MLP neurons of a small language model. Each row is named by its layer, matrix (up: input weights; down: output weights) and neuron, and shows model dimensions 0-159. Each number is 500 + 25 x the weight over its row's rms, rounded and kept within 0 to 999. Numbers have three digits each.
Before each neuron's rows, "fires after" lists the tokens most often just before its 100 highest values on Wikipedia text that the model never trained on; "fires in" lists the words (lower case) most often at its 100 highest values on Wikipedia text that the model never trained on. A number after a token or word is its count.

fires after: "| " 82, "; " 5
fires in: "0" 90
L2.up536:480482476513513534523510533516533480498539461469505521499520568501452504493536477517468510498496520443553512505512487487487489495549487489521498516532515498516513514495478465471509493472506488494523502495501466501532524516504515464523482493454503525478492533523487519482496506540492471473483501527510544530512470532548493498485557505487494509507474540513535486515470459509537478522492492487535484524494581499475515475557537466510483500531497490509534534534480500497555518503532503
L2.down536:468524460496508441476505534475448505498508442504486515462480514533493495539501496467513498488468502492544556507475477490534475469471456507493509492543522487561518505501510494525465490518504550481482509529491566506517492485501473529489505493510489512529488533519518468461454504547506543499459529471456508527505514492537530486512524491507538526520507519465528489501507507542524520486471494487473512535467454499509490483473513494488501468475502510540495533508508490519545511485487482

fires after: ", " 35, "in " 11, "In " 10, "s " 5, "m" 5
fires in: "as" 38, "addition" 8, "and" 5, "career" 4
L8.up577:477501519542498472492462505538492484482533524507527491513535511499486509512488495471516478487488527522514464504515493512585586498494482498471555501513504470514483508455492486480467482463516506510480513535484485489506509565546503507508442510473490478420529505513474505480487481470512488527504480466500526503485504469532486513533512524504532489523528504519508531479498483492524471487489522498497473527513533496538493528475527476503471467513488489489520501501509468486501422495489534
L8.down577:515444491496496493493458498484493509515486526461497493525498530484482449496524495498510503497503533534515495448524522504496483442495478487483502475501511524476464462476524470470500496510482465492492530529468491499483500455490553501468462531483469484518497486484459497457486521450476479484482519505481519557508498540496502461535497510453504496540466486475500514499501449482545504480453543525508524515493475462467501506513471513508462535482473497464496527532458471481537531516503535

fires after: "'" 83, "there " 11
fires in: "s" 83, "were" 5, "are" 5
L2.up215:504474507503466478469494478553511502499488506489465476490538491487522495506509521485483518486533519538482496548512499489491470469502546503461519543454498447495464499514479480519475466537531520488501513463515467496540498541504514507438492535512514489485553486468468521511507453529515451551504532471533494508547455522529503485479488480484479495461533495451494495508527484541492470468523512512490488470481539479475503517533487471490503471456490496510503483492511488519515496557503495
L2.down215:509530496537494525525537475541535520479470550536519508506537496488469523466518483531470493489524503502511524493452466508531480511456510454502511492494507494488507506506495498507493494511496508483523482504511486521511510560464503521469522538519492482519515506487497482486512497486528492493477496475500490525537491518488498501545474503488468560393455486503506508490465524461544510446518487483523507471457531514525458475498532566489503521485516511475526480493501520524463475491497521

fires after: "(" 29, "N" 8, "c" 5, "le" 5, "l" 4, "h" 4
fires in: "born" 29, "average" 6, "available" 6, "cavalry" 4, "navy" 4, "naval" 4
L2.up540:481492487526487497517492497486500520502488549523505514467461482554528490538531492511496498443510486514537478500482546529539471501528486534501505512511514506487506466505462516532493512515527501484525537496504506457537523511516516497560527529536460512495522539500479454469527518518507522501526489488476487497469526548498479508490506545519480480513525531543521522474513487476519573474492526498485534545487496557485479530508522491498527468465461495519484511523523509474513475495506439
L2.down540:550549494503503535505476466503508522514493501535487508508531476518502508525511476564543522507521493469436455528487491590522502488523464520459477518484504495509501527548500507496509489503520495458524508524563502486514475517474499475483508530461533485503493514499467538483501506509510490500489497485480474530496517452473482497527489513512527512461500467464511494471516458531505468502536547550529528530507473495467494500513486509493529519508483507543522494501520510502529533524475533

fires after: "(" 37, "F" 15, "r" 7, ", " 5, "w" 5, "s" 4
fires in: "born" 36, "foundation" 7, "round" 5, "electronic" 4, "elected" 4
L2.up410:489518461493524548508514491513460526461497468527498529487492493485552510485506454490495492473525494503509479498497509484503512569536495488498549487498508493515513482529494519533494494490544511512489509485468520518495488538514493462505476545509460528507524490430522482489518479486480509490518496424504514534470522462507505513516498497475522446472515506479532476505509517450452506460527459497436462542502505484475495520522529504523542477458508485484501503480460488499491493490462472
L2.down410:530527498511513511521465517530530466493512464495497490487473492530507500468493513512510448536498497505486452506486528447504501528543469458533473477468515527499448535509483494461508484530506529480503536525553516479460466463505488454534494505496463518500497507447579494500498503491504497504468517490484497519492512480506469463493534491508512525520511523465495492474500512491474513497492469460480514491458454441478518478540520466488511463505496500461474517495500490488487520522469552

fires after: ". " 30, ", " 23, "with " 6, "is " 6, "A" 5, "\n\n" 4
fires in: "it" 37, "an" 24, "who" 7, "which" 7, "he" 5
L13.up399:527543431516522510543496470459480477537500560500508492508489457517538555458525488502474527510488505487518484464510475498469513473520534491507479526502525498526483526507511483497508576487530471507525494521504491500500485489539465468510512492509499501486509508543506519480513489492464556465522482466486485489500505508527461506470508497448484482487481492486524509550460495460495492462500498525491482506482519481524529454513537500506507504508495477486491486566509556510529484522457476
L13.down399:529470477530499534523514474507492442489513513514478510497429511514458477530489493520524532518505524543505477546447498477497475501538479515498526499461488478525458514458504524528515507459514475519515529495496490500477485501493526507515483501515465493453538476499539500487503489501504503547472445560516498504442498502474496493522481481538571498486514486501548519500483523459545500486477480496504476514487488490486533523482517500463512501473483477513470521485552464510490484468499485

fires after: ", " 39, "and " 7, "ed " 4
fires in: "and" 29, "but" 9, "then" 7, "used" 7, "later" 4
L17.up314:501503480502486522485454505482509535487524527542510458472500482506517557475487478522492531479489486515536518486534476439455458491523525516482478449510541473476504511453493505505495492508517498508550503482518461497496528472507492558488459485486498495482454535498477512501488538503476507505524539494529520477515503510495442493533520527530488518458484517548497459494498492489522476458501488471490538494514537449517536497485496492513483518494527475489513506515487499447469539482451527
L17.down314:504489471494467500477497468462488590488514539505544465496508515517490591502467462458491496506519522550523514490490505519520469494510502512501490459515490482498514512501471523493514531486514449498543500488450481430519527483504461480480498501514489490446496523514490537480509499506519504472530485521504511474438517487504470532537467504498478521520535475489474528538529503507486482495516487516465531536514518496488493485509508517533504508502481522525530473520548494516492513481489524

fires after: ", " 26, "S" 18, "s" 8, "s " 7, ". " 7
fires in: "as" 73
L11.up2:508478481481524514509529500502514540507496483478520508470501465527475500510503490479501510486481514483491469517530505514530509494490516480475485474471485508567522489500449503455525522521510509493486492488461498479522510500483546501491517494474495520496501531500497463490504528511505446495524472546479512478505490498505410489550514499536488549500524484514521497499545495501495501475452535469513471476475553454508501522496542490489520478475506455475448501498445492505461473425513537
L11.down2:512494478525458500505497499508513525454518492510501480509474481523502480521515509545512531492513517463500527498541476448502518477524496481434491520463442461475531500479522519501487479473472466500478476497481481533480517485526493499526457511498448440483472511487452571494491496497473472511484504482445526483532498510525514459505509499496511505514443521521480547473529499485502474484570509509506496524492505521516530485470543484502507455491498485474479502487513498514527494515464463

fires after: "Th" 33, "w" 27, "do" 7, "e" 6, "Tim" 4
fires in: "they" 17, "wrote" 14, "their" 6, "these" 6, "we" 5, "does" 5
L5.up230:486537497502497475514517508500500454533491506515508541536508521512496502495583485486476468500459526511522456500495467483457515453498467458521510520446515467519489444523496495513475536471514487504498526479518473489504490525483467499493518464532493476486525479475488487508454455495519489463510498476516484506505498515494468472474531503496514515447510528535506501506458520512466486462537466519472541482474514486493502513504533538499504473510533483449506475485563500490533462496495541
L5.down230:471472522487423519541517496473525498535533468478517540508485512529477534492522483556504491522457478499462466508507526515523512443465524459505525478466512480487483509468472477528514533521505511516510489540508514486494502495483547474539515505474505475466493534515474471478478486525495511499545526537471497511494478530533497513487513533533483499539526518550471509491502558523513542482468494483537499505519477506516512524506506478509496514479477493487470563533483495505471466479503492

fires after: "of " 26, "ember " 18, "eded " 7, "to " 6, "ister " 5, "er " 5
fires in: "of" 42, "the" 32, "as" 6, "atlético" 4
L2.up483:498482467508498501515456515521515566502489503536478482489547519481474516535522486461530507535494526498453491537489494504479473511527557505502477477505460503537514455499484508439482509504530492482550492488512502546513474463473515519514487493478472489469462527511452467532546496504521500503484486499509513494497489474541520513540490494518509554450502451467476518546539478509527522479491481524533522513531498553485494516505484507484504506530514526499474471473504478472496546508511486
L2.down483:483515401508497547490493503530467487518503548538503485520495513558496490498465518463483484480485515510470496471487512473514494449516483530519493454488500492513497477473458521473469513523477492532534503515492524512512486554487470537493511504545502514492518481427475531513496461512501560523491504476481509526517458511525520490493540495503491488530550501505525531495532519519502504474471536485498483524510520475478505455540487518504485483509502500505530489444499481468507508486471513

fires after: ", " 18, ". " 18, "A" 10, "F" 7, "T" 6, "B" 6
fires in: "for" 13, "at" 12, "however" 12, "by" 6, "after" 6, "total" 5
L10.up560:491538510468516495529542556488460518518498525494492510512500475529520512512493491529480542474473485480499453501491500490521488487517541504550527490472507519544498495482473512511524527484500488482494450496527506488488543499530481522439462543537519518459521522495501519488490495510501491516486516510504478529558462476508480535491463427534462504477516505473493521465479502499550512502509488496521519505484504495501537517507553511501489491555498481433475469504542450495511528501522513
L10.down560:469491500498467498524500489514470509528522452455513512477544501444537491489510525515549517541484504470504518480503533445447548507491533515509496472503502536523488508494516516521508548546494502519514512502508504477500502474521534524496513527511492483558544465506559520544480473494533558473486479526498498515494501483534525555486495495482495539529482516496513487485497525516492505505447558510488485446493477489485513478528513478479512499486505478526524490489528461518513518455504502

fires after: "Rob" 18, "Br" 14, "oin" 12, "J" 7, "D" 7
fires in: "robert" 17, "joined" 12, "at" 9, "bronze" 6, "during" 6
L8.up289:506501445522492484536528483528477524476481520500517520461500537510516528474515513447482491550537510492492528489489521494505484471499484512466494453493516530534547542487500479485477520510513508537525493505492505508524481493541522480502496505511499524526518509510488448531444496500493467502460541520534524490517498485471502489486481502470478525494512521458509483493452510513543466435489524490491501555500535542486546488484476444488490504522462477467504536508567514504522480487522497
L8.down289:502489474534455526514569505466521503492487478511497511468486490487481521499504534449484485490524539441480461492496530505424471516531486494530507476488490491506540477508439512520475504502498456492566526493477501529480533519459489510465547538507521523513466466482524556512496497478483483470502495505525509500541486498454487472493511482492505516503510512563460512496497485524481516508466503491526477511546537494500554494494496509522501538508521519489514487533507487528508506491494503

fires after: "illi" 17, ":" 12, "Al" 7, "3" 5, "second " 5, "m" 5
fires in: "million" 21, "round" 12, "00" 7, "albums" 6, "3rd" 5
L10.up547:478491483468526499463534517474472528503495485481493509510498478529515453529489464489515513447541531456507494514481486509515512526462495487498480500532537453520502517465498492481492496543466499532488534501495466494498485519483587490480481498502498510513536475506486532534509472522518479447520504522514492565518530455481536518459498482482524495462500522501510493479542529531540520515530492524504519533530518479471507536514522484493550488518450493511473506459536504504520492497494463
L10.down547:547503476521471532492500485523468532499534495505507505511480512494489510519520474456510514482514552492519515477566491513490547502523486568482491523522460517547460502526544482506487513513504520535527511510537507512492501542503513472497493484531506513485540476506461515491502459483498508480514523522512531495510428506501490530474577513456517494503488471524467524485542444518519495523513502463512486513486503521475512513465504475535481466502469511527525491520480497534546514485515532

fires after: "| " 74, "the " 11, "fin" 5
fires in: "0" 48, "2" 12, "1" 11, "same" 9, "final" 5, "3" 4
L2.up566:488504532468487509534530505522515521510466513462519474479506458495496528473527508528506528461511501533532521519483508502446524483556489516481516487460516496504536515502511476519493483500517499555455528485499438528463537471508535508477503493484486479506485496503544512503421471499464474497459487528522500519494516530511517526456541514501473472462546537495502516526479492493504473469491494508500543488503550512463487460532489465531452510538497539506488505518469518506496496501500504
L2.down566:512508512490489477510566514485511467483489476532548518474530503500468493498434511470509511503504538525491507503463513463520495491445485493463475507504510513504517495526519504496523500463524525466507489453507488523532515505449489539528508540493491508504477499491489470486501511516487472494496478446517516504510471489492489445517518498521530535474489531495476462509493538473493496520502524487494452492508460502466474443525529457534475513490510497501519486473527576544562505464520503

fires after: "A" 25, "D" 24, "Wh" 23, "B" 9, "i" 6, "F" 6
fires in: "at" 20, "while" 13, "by" 9, "when" 9, "during" 7
L5.up335:505490548547549470563534511466491435509499481499530506463539496503517537527522457503473493473489536514480478512516473513498483496512546487526521516478497535514504504528507492513554519511508527469530503464492430504470503500520477526492486524498499491463487547521487514510478482498475491487457472518502544506499493495515477510491495507487488497524490490494479483483495479484487510504473463488496463471472521505544578508507485524483469462493483476475522509510453505550469480534474470
L5.down335:491467525467485443526488486486479510494492510493458522481480537494453564524543515534534436528463495493476508470473476520512482460496489499492504440514507531516540501532509472506522539503515469516529492524547521487516545549498500494470525538490524481537533489444480476500490511529481495496511519509513496526513497479540525518531522553493504503502485491533519540492496530485529510491507530513513514482469512498511525479479475500480541533504498517503552469512514504455496500514470478

fires after: "'" 90, "wh" 5
fires in: "s" 90
L2.up291:524474483502505467477504517507475505510491528542504539542514489477499473490522526559500486502542492536509498517490570449508498518497534515481489519474494504491504481510458465490485528485486535519513518505492465496508493524567474535472500528507529438495508520495481501474500451496500509511488522463557504454516482499552499508500495498479492519501525515455496465512481476537527471483518490529469498494461490473513458491511514497438488496496510498515493461520535472466525508559546498
L2.down291:518520487527460533540558494520522517539482530494512534537522523467506534447497491481481483461492504485485530460473471521547478509503510473501507492536498480492522535489523558538453531517507510530555517500553505507509456517484466487465491506529511471530510500480486495498497493496498522497496482500505491510518510530486506454510521515502479522432491475521504481480496527479561480458503488499510492523470488544519467492525541537488508533464479532474533491508504512502478452495493502